{
  "num_hidden_layers": 13,
  "hidden_size": 448,
  "num_attention_heads": 7,
  "num_key_value_heads": 1,
  "head_dim": 64,
  "intermediate_size": 1344,
  "vocab_size": 8468,
  "hidden_act": "swiglu",
  "norm": "rmsnorm",
  "norm_place": "pre",
  "norm_eps": 1e-06,
  "positions": "rope",
  "rope_theta": 10000.0,
  "rope_fraction": 1.0,
  "qk_norm": true,
  "attn_scale": 0.125,
  "bias": "none",
  "tie_word_embeddings": false,
  "parallel_block": false,
  "init": "orth",
  "init_std_qkv": 0.0214,
  "init_std_o": 0.00419,
  "init_std_up": 0.0214,
  "init_std_down": 0.00419,
  "optimizer": "adam_variant",
  "learning_rate": 0.00117,
  "lr_mult_up": 0.888,
  "beta1": 0.95,
  "beta2": 0.95,
  "lr_head": 0.00689,
  "max_grad_norm": 0.5,
  "warmup_steps": 276,
  "schedule": "wsd",
  "decay_fraction": 1.0,
  "decay_shape": "linear",
  "final_lr_fraction": 0.02,
  "batch_tokens": 131072,
  "max_seq_len": 2048,
  "doc_mask": true,
  "train_tokens": 443600000,
  "max_steps": 3385,
  "dataset": "wikipedia_en"
}
MLP neurons of a small language model. Each row is named by its layer, matrix (down: output weights) and neuron, and shows model dimensions 0-148. Each number is 500 + 50 x the weight over its row's rms, rounded and kept within 0 to 999. Numbers have three digits each. A neuron's up and down rows have the sign that makes its largest values positive.
A block is one neuron, or neurons of one layer that tend to fire together. Before each block is what it responds to, as a language model described it from the Wikipedia text at the highest values.

Responds to: Final digit of four-digit years (201|6, 198|4) and the minute apostrophe after goal times in football scorer lines (67').
L3.down847:414571518544493447529442423462447485585477472442554514541346406409514467553442550504434511467483470425548495516584516455580361538407496535462526454530496480473502426466476486562572533511586635485491473525492482497513410459417519519399431517557603502474447485456516542497440489499469603530519501502514430432493460493513515515420472521452514484478543519508488372548526538668477418449492539585558489537510468427519520496464505505495446449466526535554

Responds to: Single capital letters, mostly E, U or O, that open a word, initial or abbreviation, as in Thomas E., U.S., Ole Miss, E-Books.
L2.down47:482472505473513384530515516414619488578427481532496491481573516494445625556503466489473492485494373540453515420514505466433515582577446479514492508516471489529557483506509552418429515542510547512514508487587529458516526541567476524498582495479409473471521469445490495566471501470543489435453480468482446441500402514602452537539565569454560518591540480484503489523550564435439532473417447489477549534489520693525437452466500610564441451512497467466
L2.down237:523517519495488539501493496537577441580467500446396470388458605472547564520540486450581507487558556557535544429481419566606437586516516480539478566592554549452527481569501504562468557545492471515572499526507483447505548563512597478470489518490538519493493502521434440548486508532520602572476451420539528497455501519591475363443471489532553475524442510469501538559486438403482526528414527472600491475633509658538495481524555449536566527469416535447
L2.down283:536528519488470522473512552521615494532503518452488463601516527504590437492481509507533463455493498544578458430499574512519573520523497481550518526507442539468485484465547502470494520518375483521442570473545456430567630439486568530458482501496486507510510541521459397588528466548493508517470503438497534461435483468613486439491462566490517501486437442456499492501499476488351511475545459533521555540531444453474435490484471515506590527551471593477
L2.down501:451446567527516473519483465487605492472529495434468460570593511473465478571487586480557546461496407480481508474524483433594491538536461620465543431486559494569461482493565443450426551506493457495519487598535551451453500513553413524521574425484566586542586499534506514512525515420511537568501501473498495430451383572515533481552481602512556437492493458456436487486567461507457539452548376469467533459454544475610485547467495527650478439533512410519
L2.down588:494476447424537487449486491440497517474517527451506462514613447510498518603490433429484451520605515520589495489531535488504435498541612585579540489461583537448507525511532532476496563466546580443447589545519393504563507462465484530449489474552525500488473483559549464604501468498432446531512514554535574510456476478429583491598448432499513429528636569520491398579585533483512440476468501401502517578487525432563462531462494481509557599576500505563
L2.down631:424510527506432437484538584565578485513505475534476471475614382432464515623470474571480417596566466586524423447570544566513385572463458385524532459505500535524478504541498552487564443512420510473509523466446483551513460476468449487623443571442547464437494508472401462553519602470484569543565509520466518479532492533517510533501489467474553538486428419448559547534522550492508536450434509548491527551570581519484427466503467389478554544509507514444
L2.down642:522467413472576483484480552482511442480523554579582594522503474546425505554485447451456471454561544452502473413365601515516511499446497453495459528526576497543552585576467445532518537509482618571474529472502422519464529517467559456507482486481487472485533492490510475534551512441491567486561588537558587496478484563526462526521521423540468481515500468438517448476481480528523487483519543608473467515488482508512584518460503510437499508468511546495
L2.down676:548458457439466514581513505567506517528482470454518467486602622579466498483501552476473462415493536555505510479536491474491494474501514453507522442535400490500583443535551478553478478525515551503449515511525482524483507558528562425471468453514432405616541451485553472513529522552526488570540458546500503529442423624576361538472553487504466435445499478515501497514464530535536465475469532454526526525448537478521475482432524400529622578567457478453
L2.down723:476504568439505459497489514393511577551540509410472434508441586548511514441484558446544466554572461540530514602569595469522496484465469627460446474485458496558391507521462509556510529433531435607569489454590471525541368434474458533484461453457450503600538549511454540557510503421605445468514459491439602431564593575439503495526424495476498465389496542541515477561455542531459479448445464467471474531470496483473535475509459480513452548469519506502
L2.down737:446588528532510472483498504552575422491523464567514488495489533527484598406474445482475527485402502455493487483529467521450407449478498567543497502490498494510510469502562498522537467410519446531585449477545500408526529418485485508479535427503431477524341508439531470501473426533602488427520630563567484502440477534496567505460491455432445423494554565615544574417435519426428512506513414506416519525496547479469488490453512488521482492514550561494
L2.down821:478509460528573480494542567528540529437447599461556500470511529523409462538537492554467538480516464387518460419415491474463402546553450475618511485436557470461583495490571489506528559478500546503444404431480484439459511500555524451547518461557577492439400478538449452465463462505592500452460432478461510582544452524581479495525484608553458528501369519507537373532557510495448485485502525469509573566509500560439484485604486405462541441509492437498
L2.down897:555516493523489559445477443477605511576486468487464428606519440496526586487518560495511546528496549488502370480503500464532515543516533330521533508549462497467538511472596471464505441485525474437527546445500506448479513501519554532401569576437549558526475642447449437547426513491475453513416538392516529450457507516424467479495564609448458608513514511514503431537529448467555538579535516497533508442461441506570517498461458571505599481488508530576
L2.down958:531579495492507457425532415501549510539475533490598478563414538499547519501497465515526516463547535544478448437474528523543510519428546531467389495373483480484458512498479456515509448501524491537494479453425514472509454541554593529432503515469441469485459594503569386501477483568406513565494492425430508448548501418537524428445591437428484444451445530571437542547524534499382454466499386522446532484484506441557564557465503522601482534468475407383
L2.down1059:564501386430563455600491565467481531564432493595413447432434523506556431543454518527469489435474475494544503460503541465430462520592573504497525475524453455464482453528508505542531608476511571454462471467512521523447502455533511440555543555536484465446530534435555437560507590473558497495510563373563489490526481452433509518467534488592594454432389537460507417469505491489506524583498553563508511525423459546438482484372544458506399541445442550554
L2.down1070:478559520515500455517467513517582507522491476467404500484439544537593521446539449535529598531426545633417479476501440542451511500520407469470525411532532541521517441536585418534563440514426559486537493466573452477516449477420489554449435463517504568382572536501469473399519470550413539498428468472599456459519590489527582491499557503528545545570410557458531535441468661548490541570460476457509506599451523528523462498496525480492472516599528523473
L2.down1304:495523407476580409481574562533536459605489492503460471485562573500547415619495483495485525528486499438519553434567527499451432509506561497340556395446557434470584624553520516421496446488448474513430468454420520520441522416441589531494570492492458500474548537561509457540404440530564448464551493531462473457462440508469483480533457533530513475492444524495482507512640402440384475555423541468436409501426490540466381514377456577571522504615560459423

Responds to: Opening == or === of a new section heading after a paragraph break, e.g. ==Description==, === Mount Lawley ===; also table column labels such as Team.
L3.down334:574452508499524472424393544438552460510523465541560492404493507547563533523472455492471475542508522532537632536570459508499447522440576490520510462534430449513487532488439430538514433475496527583533519578551598479531420503526349475532362513484585526470547528526442408474445439471533423426411504475619474540606529541467565544493535519538477493495418564520486462519505565442457520538438552461519489582472480400546505492431502484544363543495449541473

Responds to: Opening == or ==== of Wikipedia section headings after a paragraph break, plus first pieces of years (198, 202) and initial K/W pieces.
L4.down455:572537530509546436524427533474555471448460462511521498517446526496626511484455412535505510491566466555546503431525531537537477532522462507471481540486570526488522429579390591493458468466605457528420521530555561535386490518542463552561552549532523406583514478433406393396459547529426486563563557431414496437563556505439473536509551487484479404559488553485441521556523395450514421551466488477568411457503513550484445530442525514508524508518517476459
L4.down1053:521480412540535467530493542506519487471503513554477501411471483521527498479490513404506598524511519498570503561582564585425475518496397416538519579492520508458397557427534516489628493478489546566452594563457503450611533486543403430464525525530547600456487517509440562455604459565473520523535476459500598466518482551459471485525430537541393526551535472528588441495619391533462525580586577519475434530506589601450526529556502425519547381523552473428
L4.down1110:496559477508575457423503525547494534517436440438452438520502612428436496502527481448564478543531499500531440483383451432581589610545549492457566491538505426457485550501537511450474499454457502452466432516422560540484514580566391486430530445503461441581545479548551532487450464551579494458451541488470499496466501476447582464509544469485477518531462608518444454542529532514516477592474459478441465499564475493496492469569566544521568476526498494546
L4.down1299:504565553494444449520444465431590502493556511438453448480525577441515518492487459529490503487549518517557445504463449453446406475445530453489406481561516555454445508483486549597578513501504416546426489455400581537529523534513449459525493614398525456458527522562508432455550480510507535511597560494582528551431444563530557530499543455448516403484521506499526454449461455418622531526508547395458519604394475546432499545454562448528457417523599519554

Responds to: Month name tokens inside full dates, after on, in, a table pipe or a day number, e.g. on October 27, 2023, in July 1927, 13 February 2019.
L4.down208:502587497482444473476547449479514500478578464446518444536403520482471473396527568496517513444580589458644459484581453520491441463520539493514472428512571531436507491516497500489481506492508494515466501479506475497545478419473455567450477529617570499431561433543533560527454534518356589486434419464494557464479501582503521508590453500468531522520488445523532556555583467531446521422530533511533507456390529378510427454503489460468550594401449493514
L4.down487:522506516433447471490553511592469516561526574432494452495467471497502451530548474445504597404508482586621421455470487467517477462450451538578531489476498537488516479472465429613538586429443591571515356414476475522469454458498531574455544506507492545339578503472530554428485532457526564517520471451431536514480508589471509567505516423399454505497523551572513529536524455424466544525544405553518509486431458505450406566543566429560496513537449535484
L4.down680:462521510477540575541555468544480607492524456421527512489438496477467511433437533471435547480458471446535490536561439504555503458555559644480480488494455430418573523488445492503457465463560422540513480526463567454465505553498561446537527530542409557532521473560457467633500483544510579500533451505476503507455527589542505438491474544458503400524559434446528511419553451412510440504516484447474449488566461521465431443509585452478540428411459551511
L4.down1106:508557507490409501468533549552486453586550492430495447554528451560436487522494496484540557449588470557545454516473438459523532516428420492537387395499470516575439550545577483548440543429470443457458371440510559504452469483524544571489448517548550484371511558499524518530447508422465605465472504581433454520459476581486458555535547426444443491465500426499522572542492472478494640523469494568519516476538456610410433471445473444589525445538466560441

Responds to: First capital-letter piece of a longer word or name, mostly E or T, at cell or sentence starts in tables and lists, such as E in Evanston, ERA, Tournaments.
L4.down370:570441473557569427535535464552553424553448517493341471464485428519499634561444394428411452539654510519565472554465456484496356504502454486461476454382454511529534480504561531514595502537446447591498500456442604535493500540511467437462516472480493550482517492495492457466510517499558542501437424500492488414406507458438475426508554442532488477542464467500587554487459454491447537495396455557494596528448507453446427492449466534436490546529466481530
L4.down377:388465528473434420479555484450489519495506526407505466510571556567517518542498484478567535492469582381556540471579474536451509532495500573450457445410492556555574393518536416491518487522428601481510542536534460483505510523462449451493470504579518573531477486503472563443401529509490531505578553476435581540405546441480475508515549502510531450473434399536493477525439527535519498466504612460542582449497502454559516566488516381516500504467425464502
L4.down832:526460566539466520473588447507456474449436447602466476556462499428417478508524355511532517517523539573501530479536445539546498539474457480550519522521489503533394434508501478424641422415426528494570470418476497562598582512457492406472566519516576490533506458478492483452427542548508491600524485545370548458405429526498460561562502517492498511411545496478566498528425522511478532495587455431481520422503459562458454539417502484568587408440477510443
L4.down1195:490518448397420408447476460426503441456498498544441489449582569483522520548492476494550506422644428553458384528409462579493427504415468480453414559580540533447553420485546493539460473491438504495543586394542524409512500475406577426517625538503557524453615475542466527463530478497473449470631445442558448578531541550523530533588506509457481407499410462494528460427427623548598503459520561498494535498486571514479462449469490541536599468593529541550

Responds to: The last digit of a four-digit year split as 202+4 or 197+6, in dates, seasons and table rows, e.g. 2024, 1976, 1989.
L4.down65:501504485441550495476489416513547477472354502576565515518607494515478456540451508526492533478546459475519415523505584532515634463566532449452496530455520492575455505424463483504510516555406379459461527435497391540539437452547498529489511404554491540550472509492524551504544524505558461510505498466580510543596483414452606456601530397543512539470516472396458481490510477525472405532514529414547529500461553459481530436553447582509492542531476538524
L4.down190:525507529495499532485498489441490515509511507561504550593409551451528505441540508451479431446641465556580550437453510494519537456522556537571496564540537529520478497488504516506523484530552446411507498511503453497422523565476557468503564434524558467481465536554546524425467508448517471463506513538482551482466511433586546450516481466472573473524586538510493468492511473423432486545433442484543572510447462554511497543477447479497439456456500425532
L4.down978:576572519417556504407548617449453431431464445449498517481558516468481574462487416453393551392469507532510547502554537568449578527422497559565460485508526536456480461471543396575428489519552565493540459475411451434475455540490527530456465526446548373465444598529490467503514505513535632440506514401518502456492481485558541502538497431547513522499511416496549490610521553496368502503405561502519446537479518490443528494512494492478469483511551590528
L4.down1165:479547595511465507518544582554448567451577477523399470471600525504451461531459504560555458487543474476530505459465451445526500537530507420508524598462449424555510483463512485468647489505559523486570571512512575394480473522562594465575483580464616432482523502354591524487536577497486535563439542441510476463468505517587514594470512447577481508439502484487544478475480472479539440490527547539566457530564499601492521416478447511548501476489535484511

Responds to: Month names inside full dates, mostly in sports result tables and biographies, e.g. 13 October, 5 April 2000, born on February 23.
L3.down504:518536602489494513426447480533451499494541535458435568476445510476567489580582391526505509555543447482490519445485522496562424468506534504558519482483508454499560509517461597511506446482410494548524451464582482480475492481424534567493564491497519472407436569507467462558404531444574475547455479531437559541530622511550449545479528437495614531454478515538466469463537531558481540464588388472503548552469439544497514437518485419468421387462525504483

Responds to: Opening ==, === or ==== markers of Wikipedia section headings right after a paragraph break, as in ===Career===, ==Awards==, ====Analysis====; weakly, region words like Pacific.
L2.down53:532463531524400484526481454489460485454416408540340523497466487500411480471495408505503478495422440477518543518528496570532460472502454541495488614493521544403491531496472500546482533434459464559449488534495538507490525450481533566474459447483552439517549504523492559540426524472495473569438520513442526538596480626493412519445494434395461469452473506472459455501390498485469508510541538446546472473570503534455555504543468484498477498525433418422
L2.down329:530475498463461421535651487496545469474544453436544498439601512483517498552417506466542483506552485644486475516440441469475542522486451558428507524550501482571567406421452412546467498543498477534516566467537460463616553609500411513537507527517428445502524455542515509593531504405422558411529458571482488502589485484493572469497546493542520506546523544520483450520488506425432486525434484500488468578457561557514470542482494506441607555477513516467
L2.down384:499496644515506413528533474509469471433639499488435426539554525538359570471417532431458416463477576472453439551580464587462569482461524408485515442497510516478498493462499343467549436536518581434440550456428483459458506574502548471505489471546496521480494457500540527579519525461435524481515499500438495562528492483516574455510550462447497481460558443429610428427485505455522503614514511525458481540519433493568482518561651512468481459582425460599
L2.down678:567478523452525490534527580482512492443523559524514523433599508552564492547543499499499489554412456514506614447605463520520492526424585446371474464601541530511543454503549460523543508485470511481598516494481478547432561571505447479556470518555509521629452599390486529498451570473526480596470517488544614466494464412471354554508601436476461486505554566477464383490456480456519403420494551453432436413498521552416479497495523507484471480594440490403
L2.down680:441470584536557459466462500525486537468386484517482513572452470481484534436512427444419489479627534525447519547560559513469462536482533520495447539546579498554513531486474450397513497519502475519497537463496563427479465535542389508399503505496487580443506502547510626496466532484476569468567435500460497560481506563521590487499570462555456493454534578464473526507514565509451415504506569568560452569408510661565541553450443443525493460451516535419
L2.down705:540428488544564557442485488531575479491471507461558462488518506539493566520520470524534533416461516531536494445450500481541557550479525424448491538510460487425500516514492348496573466494508466498437519508431469473480518479574446442492564513454499544605520454562464508424459411481474500497538510488565482431414464496474507494494500592553472515512450499463436359580476524551509515571483498449506540481524487478585461482510474483463429513465430510463
L2.down711:591467537491478470492473475522404524539510470595499471468597503514487618515565520540551515538509465495444548540546425529613541548531476414546480565442438543515434478521543468498499468504579529458496538494472480475482491495480526504562463545523534534493534565449465524502443545449455612617428474501516560473555501484515488401438514509456543522487461385462397558518571539570477545509375428511490523463460433469536462488500447518592575557505432457459
L2.down872:444431590462488435612493431551531530510515533533528503427474460500461541436504545396524585506569580514516542567529482456541500524483573541510417513427522480533565440463434493473520525458542438484550425514520495455524474428560466445519434465461498528521565544484538494428435515507589481539439433481450479451546443530451558490437556669526495558592491505581549550533546497530475492531570558547492582583512486523529468482539445487533433490518355481479
L2.down900:531483450546533511550579516466488495476441517513421499442450531537471419566609546508490442466578517531444453433511516475546482493518463557508524491454521547506453453532557510561438481562529513476470416504557405440514585491479556450485494489541485570487480342551519529422545477480435572487612483586529526457512464529491438554451455570547518437531526538501507433571468442506488479557536457522463485545522540540493485420527452554551460545495574557496
L2.down1007:471454555589459502576507449526463440434482527547473465471557461567501486509531514543581431517557459519557585524473404487576480516446520524470467482459472491540468525442564427496533465386522435567525458536408451415553474563504416470454429538534554630532466485492524590510413608516592531503550561569469553546532419480550592472463526523584411457569518440508521483438558530575514413507491436579483610469456511506447458572464458481523473458472525563467
L2.down1060:434555450413508467512503562389521397462446605522514521445478495483436466447486484518501534539483539528506466491438472542539576568464563541578524440474455522549497464540517505491495512509497398514507474509386632509553461479472396564455445625555505497404552535497460491523376570480500548497467522473605426468552502457427454526545540533526432536505519477503372491506484568599454480556453493505507478576546510642487493450474413481487447465438452470497
L2.down1064:458538514533489622430601514439457429586481610486551558456442521518531517524500438435593479528497557572464460530441528448401570524489513477461475527535483407395514576497468442526537450456536480433438492464475492618506508471522460473473419476554594456477518497458477436413534479472494468628467550548393517588492455459448534550515533461478442633417493561583504432476437525525462422536482500461468506545498481481489471554474500493563454481504476439451
L2.down1100:522469488603476589504485571488542512415431532611438459529576543622485479477550453540513546474540470435496448516547444605496555494558580465453508403513496538453507545496424471521443495495499497481440549514483566501486574603450393573405526511507595492451519480495577480484529462512539474518500525477552670529560432547448515537471511489450490460500506515512492459479473535594495556478439594439499494427528444508522493469485591480582464521472431447537
L2.down1133:503500615440604498430432455560489466486523556404578443429553502463505524418457490392473476527632561478385540478463571556581542463534527484594452545515551495483476553523421417474438476403478458503539478400515372489526544499524497503558546537512508458494525492551541547524530493470654581441508524531445469594524454560493540521414453537536556502560355529512578422427538573489519443574503395421457458489455525458476461490477401476496556477442439564479
L2.down1136:534520544530538517580486405504539476461488528519457441560475569540387503562525443470543558510566570554485388590491457513498559610538537523361499580527412490496430484523575478442462513464514448551543534437479495520591558503530485461530459539554374510547512552518572502521548510533507521524486485491441478516417490458543499423533489408530511548549449479502507546534484504519469628444468548528568518500394420474586489471533432461477478494461495500486
L2.down1164:501564516415535464644599447563497516474530483469530447518433443634478482509440472519477447509434439473439407528583470546468449523554509531528563493498523488475503521510523535576490556451563507518459412462517545500377513552525570565448410419559548609485509528503585485556544494521433584537501594395471546559590501582536505454428492511543463557491524490464596451505455503490451533497550600506521508524522471448440455584453460495492442533427455531544

Responds to: A capital "U" starting a proper name or word, often in sports or place lists: Ulsan, Uprising, Ust-Kut, Uffizi, U.K.
L3.down1181:466533533481454602524554452544470482499489535514543479509447513478434536511444363467431436442505602405492557466558536454488551554530436517538565488423520444536534448518548541481511559471470424484568501483548494436548495563574502530527475509410449497376436464549401452520546513446515455417496367525456548456532528568526479504452460589501476508527517474514519451446492481651508536494506493414441486605548444549520505477499467368522445474618446477544

Responds to: Month-name tokens in written dates, strongest in table rows after a pipe (March 3, 2018), also after on/in or a day number in prose.
L2.down110:418491495612433469456490539543578545562520499484490480490465428464420574528541430545491454535487517534502529456451519451653467523494450499477479605520537534490436486556534504553484544544370477572478589493445497505514467481550474467501549550486485590397520392503478458510536534474488545533505508515489526511483501542423522573530490561503500490579508568467534511541499530455503561432569510539501430496457467565540463496513447558470466532419468486502
L2.down143:511421478536481562462517452538534477513478579412490409516429493552526506451465533480441579543538489554481419587583476474495583465525454460508408438491500533453512447539424458496439539496427495520525422511512431534559485392505562536495502543500479558418467543506566537379555469545552517497506524513535469491462554555472543542515435451514491520502494506526443565561525534545524517499584460510484536520440469430534501437526571498512505569429433474467
L2.down196:559472483477490551436543508517588556560544499472410518575513480584486470531510505598401567502555516497463467481554605502470504523424455402526493548487471521486522441516638532530608515533522452392509554496590529535510461517385502507514527465566532519517447494483562444494417534524507570510503513481483468531458506542519436523452512527429524485519536447501573495562501504524440575543491457530514554499531501505509555491540529501490488473514515525461
L2.down250:537511524520546449488501581537466511527552519543492464522553518522502485500502464531611483428446504469568489542479528463588525524431506494427406507491437485545536477529493495582468490448517422416457513550517438411440482463501476464594442485553426534503417513440551447504431468495530499524518503411514475512559567416520495547563601457587562417589502457483493489578524436522505465501527509526493432415504440535475481458419504564492447476624480538593
L2.down324:479520524458484478462574517511509461565505512492540478554637448442436496501497611470475568471502549530459530485420463474574430482507560437460516466460478481521510465448547513486513535443432462521527458523478408592446454518427488515525435454429410463556445531468489496523448475522524420522434563488594506464589547470480507485533518422572462530575441471494535572607516402546491498480479488514509539509442473630518444435482549516504484455579562509427
L2.down569:565481483548497494517496551543500522504476524443476492469430606434391572492514607576453419544627572569495526514458550476359466578569508489510462548498482504514517453495546531460457511492530701457480421427434534569512500637556555502497426442609546538525449469461452543478500545546484516508517451540440474494525513524494672534488474523497538499510354488522495589464528590495445592507543448433512441484510531584456445546510557383532450510431493442533
L2.down585:464489485419454427486561461479528367544450666468455499383553511444528568478433463520468520466451541467515513474504457438532572503507468569529488492537590463575462505501483501479552396386419527560513519471460542500573507495477447493454500498576479462539495453436475558661453431480590413547471554442551587575474562501513576539495528587500549483440491402605477523456464488566527514500473505521501546621602553509399448487464421495528554451413451559535
L2.down595:569507478490472541485477470564521506604474543322499406579516473521515522513471512507483539475441568494470457452436441619645479409528445430557498453463509434474582493475489448494435501537476419445501395508417525441563562461493495490530546453469490492411559517433420553441444548483495537449421507410439469512443504548505538468465451570533549516498508509476473442460578499421475570505516474547490573498471502536546382513475548543547436504568410507431
L2.down628:593492559464478459595529518506501499572456514437429481437446665453488475501457452581454467487582432566564523454436447448489554477528521509552521427517525448420509475545481511539398464478472573480461455484490659450447530486488548516530564556553472516477507507526584585430462483444514406511449463417427504478542515530406429551463516548499542534570436434607480513411496533511538551553512591470570485486541484608402488509480541476569542539580433410583
L2.down630:518526502454490519495550553504467432481496545418548443487443580514482498428515432452529512507503473576459524550438516534552551510522507525539467501527463512457465610546479440526507471434608542502481550560472435572593533446401419568503524573500559410510491549477453499526569452529581552575524533509510550476542542523599524568495504511572519548475402486442462480451536503413426406496560511536491473471400457461465542482477538421589466549429449517464
L2.down633:444480528414482495449499392530583541548489508462543521554403495498585511600457493503525601545407460501522443460545509522492524504519590434550510532562440485423488491533518416562500455500518583485522498481497522460500474520469597512486474550512563548370363541409511523525510471442478524538548479432520440567430493560552565474508521425438516506527450472506516617438504562532491539479423466558566460477532507451517504486574541491493493545445470542562
L2.down693:512476549395502565480464461457453449461520454454595425460449516494542519451471535580475516486595472482579360497557538466362470501570524533561504324508531501471463533515475528579420482577480460471421414501521512456498554430519487520485533535500479500452484472496543603517617564550508521489476407489510430678652539547474580452523504484476455559560493479513608570427476495444545578480477566543576576468483517536449510494483478389529471543491495522534
L2.down853:608509602461488510528536483529569551447530539461447460463463496505494424537541435437463541616480391533614555540547433551514535486590459463434470488529472445482495482567522454483495508506474497618462416513474523540512482434495458570488560481419495530397512450451516541548522363545466506504530565486430430538510505526493541488521532456408460498548452580497508543502539492517427503460405514544556510548437498498497500499590512477480495523499442511424
L2.down863:486528404437490436451547483492476502575515530471500482592493473550574450416440479451534440521455460526492525494522449504457517476458544522467435501528406479508538511527482457494488526408430522558478494518551517488564452529490493434500474526550493549547569483511492694487598466501499540586478510588562522456508474509500448435457531472541527500461527524430558484537464507504466588456452534543480458520427543498470435483487497543551468493548560560536
L2.down944:462593520468488478450474535454485534452536439389477474518415387495477471514489575496586503519439450524513498453497452541515490412387555565376552442511527430482524544572487496561491461558477484532471431538483477573388449438358564539534470512476419546453498542568469539556456516528451493568498508476424551478547586560441474528549533519436517534429494431495529569584548361503475534599547539470490578484465495438449445480515489491498450408518388536434
L2.down1076:591588466521505485551547460575450516584514466460572567520461522466535522490467440481501441439367525601494517414541509444526500528431555505472543489599378391557535559626520468499375527491562472540468424484510456488460416403489591479521526519547417407483450563512436528479472545449430581463455433396476474517488455539510509534520423493455540410525470487498576554650445540507456611488469547486443553527477596537478480543518487461557570474636449454430